From a checkpoint of a small transformer trained on Wikipedia: MLP 1536 SwiGLU, untied embeddings.
MLP neurons of a small language model. Each row is named by its layer, matrix (down: output weights) and neuron, and shows model dimensions 304-399. Each number is 500 + 40 x the weight over its row's rms, rounded and kept within 0 to 999. Numbers have three digits each. A neuron's up and down rows have the sign that makes its largest values positive.
After each neuron's rows, "raises" lists the tokens whose logits its output raises most directly, leaving later layers aside.

L2.down277:547500502445491495546507493415572527405582478583525534521502545510538572522573533450508541501517482521573497512508495480512459556466556469493526496503537500575519570508520594506529543537494470578516574521511455502511529542556507518518484494473483518492464508478507504521523477462526488521
raises: " others", " those", " other", "ites", " another"

L2.down1204:492540528603484500491559578508487523464570539472534507551541541446519520491524467518488522550447551525485485510544545531484512498474595456450416571495463420508487500507480494487470450525544503467477454524565501476499515489443443530522501488523530515417450503478558497463516491544474465431
raises: " Store", "ity", " reference", " description", "ized"

L2.down158:516489490474507500490561519507502492567468550592460522450433518484528469557491510516534518493526517521530487451500472540465448600426456486529539492456527477548532571498484518531455492528457500470532486502520557494446530546507555493491540527502595597471529545545449520467501539512486547502
raises: " than", "on", " far", "vol", " age"

L2.down1299:481395474484519519511474528488424505484560476523497490556489493458548457504510483559488478502551523586509431465505435482502469549500479489452466459438547560477518535524481495486580490531514494490504557504539578534492443509561510539514526549550481473467553525459455481523502586624505517474
raises: " months", " weeks", " years", "th", " days"

L2.down1427:566543497467466485507486518456468512552483486450471457480506509535488469451524483524463513496448460530450454506628524537492493528500517512529467498497492440476518455528495475507517460548598519492485510430444513510503548501555517537532507552456506507519505478515520526443471465534490489494
raises: " however", " see", " they", " it", " this"

L2.down939:450436488491496498489552494434483475545430458452545514517552488454543472444508433520488513518498534507551546506517549545469542408476492559476520489528511466527451461491462485571556527520505461516627515447450510495526527422531506531520489544545461484525501406468553455525600601502584533558
raises: " own", " grandfather", " mother", " brother", " nephew"

L2.down1144:460501486527512500453447516396562560498468431445543432530473469474429496515430516461511536483523536482475393488557499462481427573490480516579450479541507492512550492514497437469480542486468443543542408540510533448523471551555449527578564518477445491457497531486436566449492473438501532493
raises: "ity", " than", "Gls", " consider", "Be"

L2.down735:479538474530475470458516462480578509488537450410516523516497455501531490492499586488508467390548572528522511515508505471505473528465461463471523459476543566478531519518452491562564525491466480526460414411472503493461484504455537507510451533511532498551495537487477486571542473554481451437
raises: "000", "year", "00", "ele", "y"

L2.down604:510520556476577559492478524524475466465506522530498504482554471489550475501485497459515556454467509458509499580511524500480564519467527514513538538539521531421502527512541546537508487505494517474500433554592450461564542512491602519588504471484497452488529501506551487572470474573459441562
raises: "ks", "z", "fl", "ells", "d"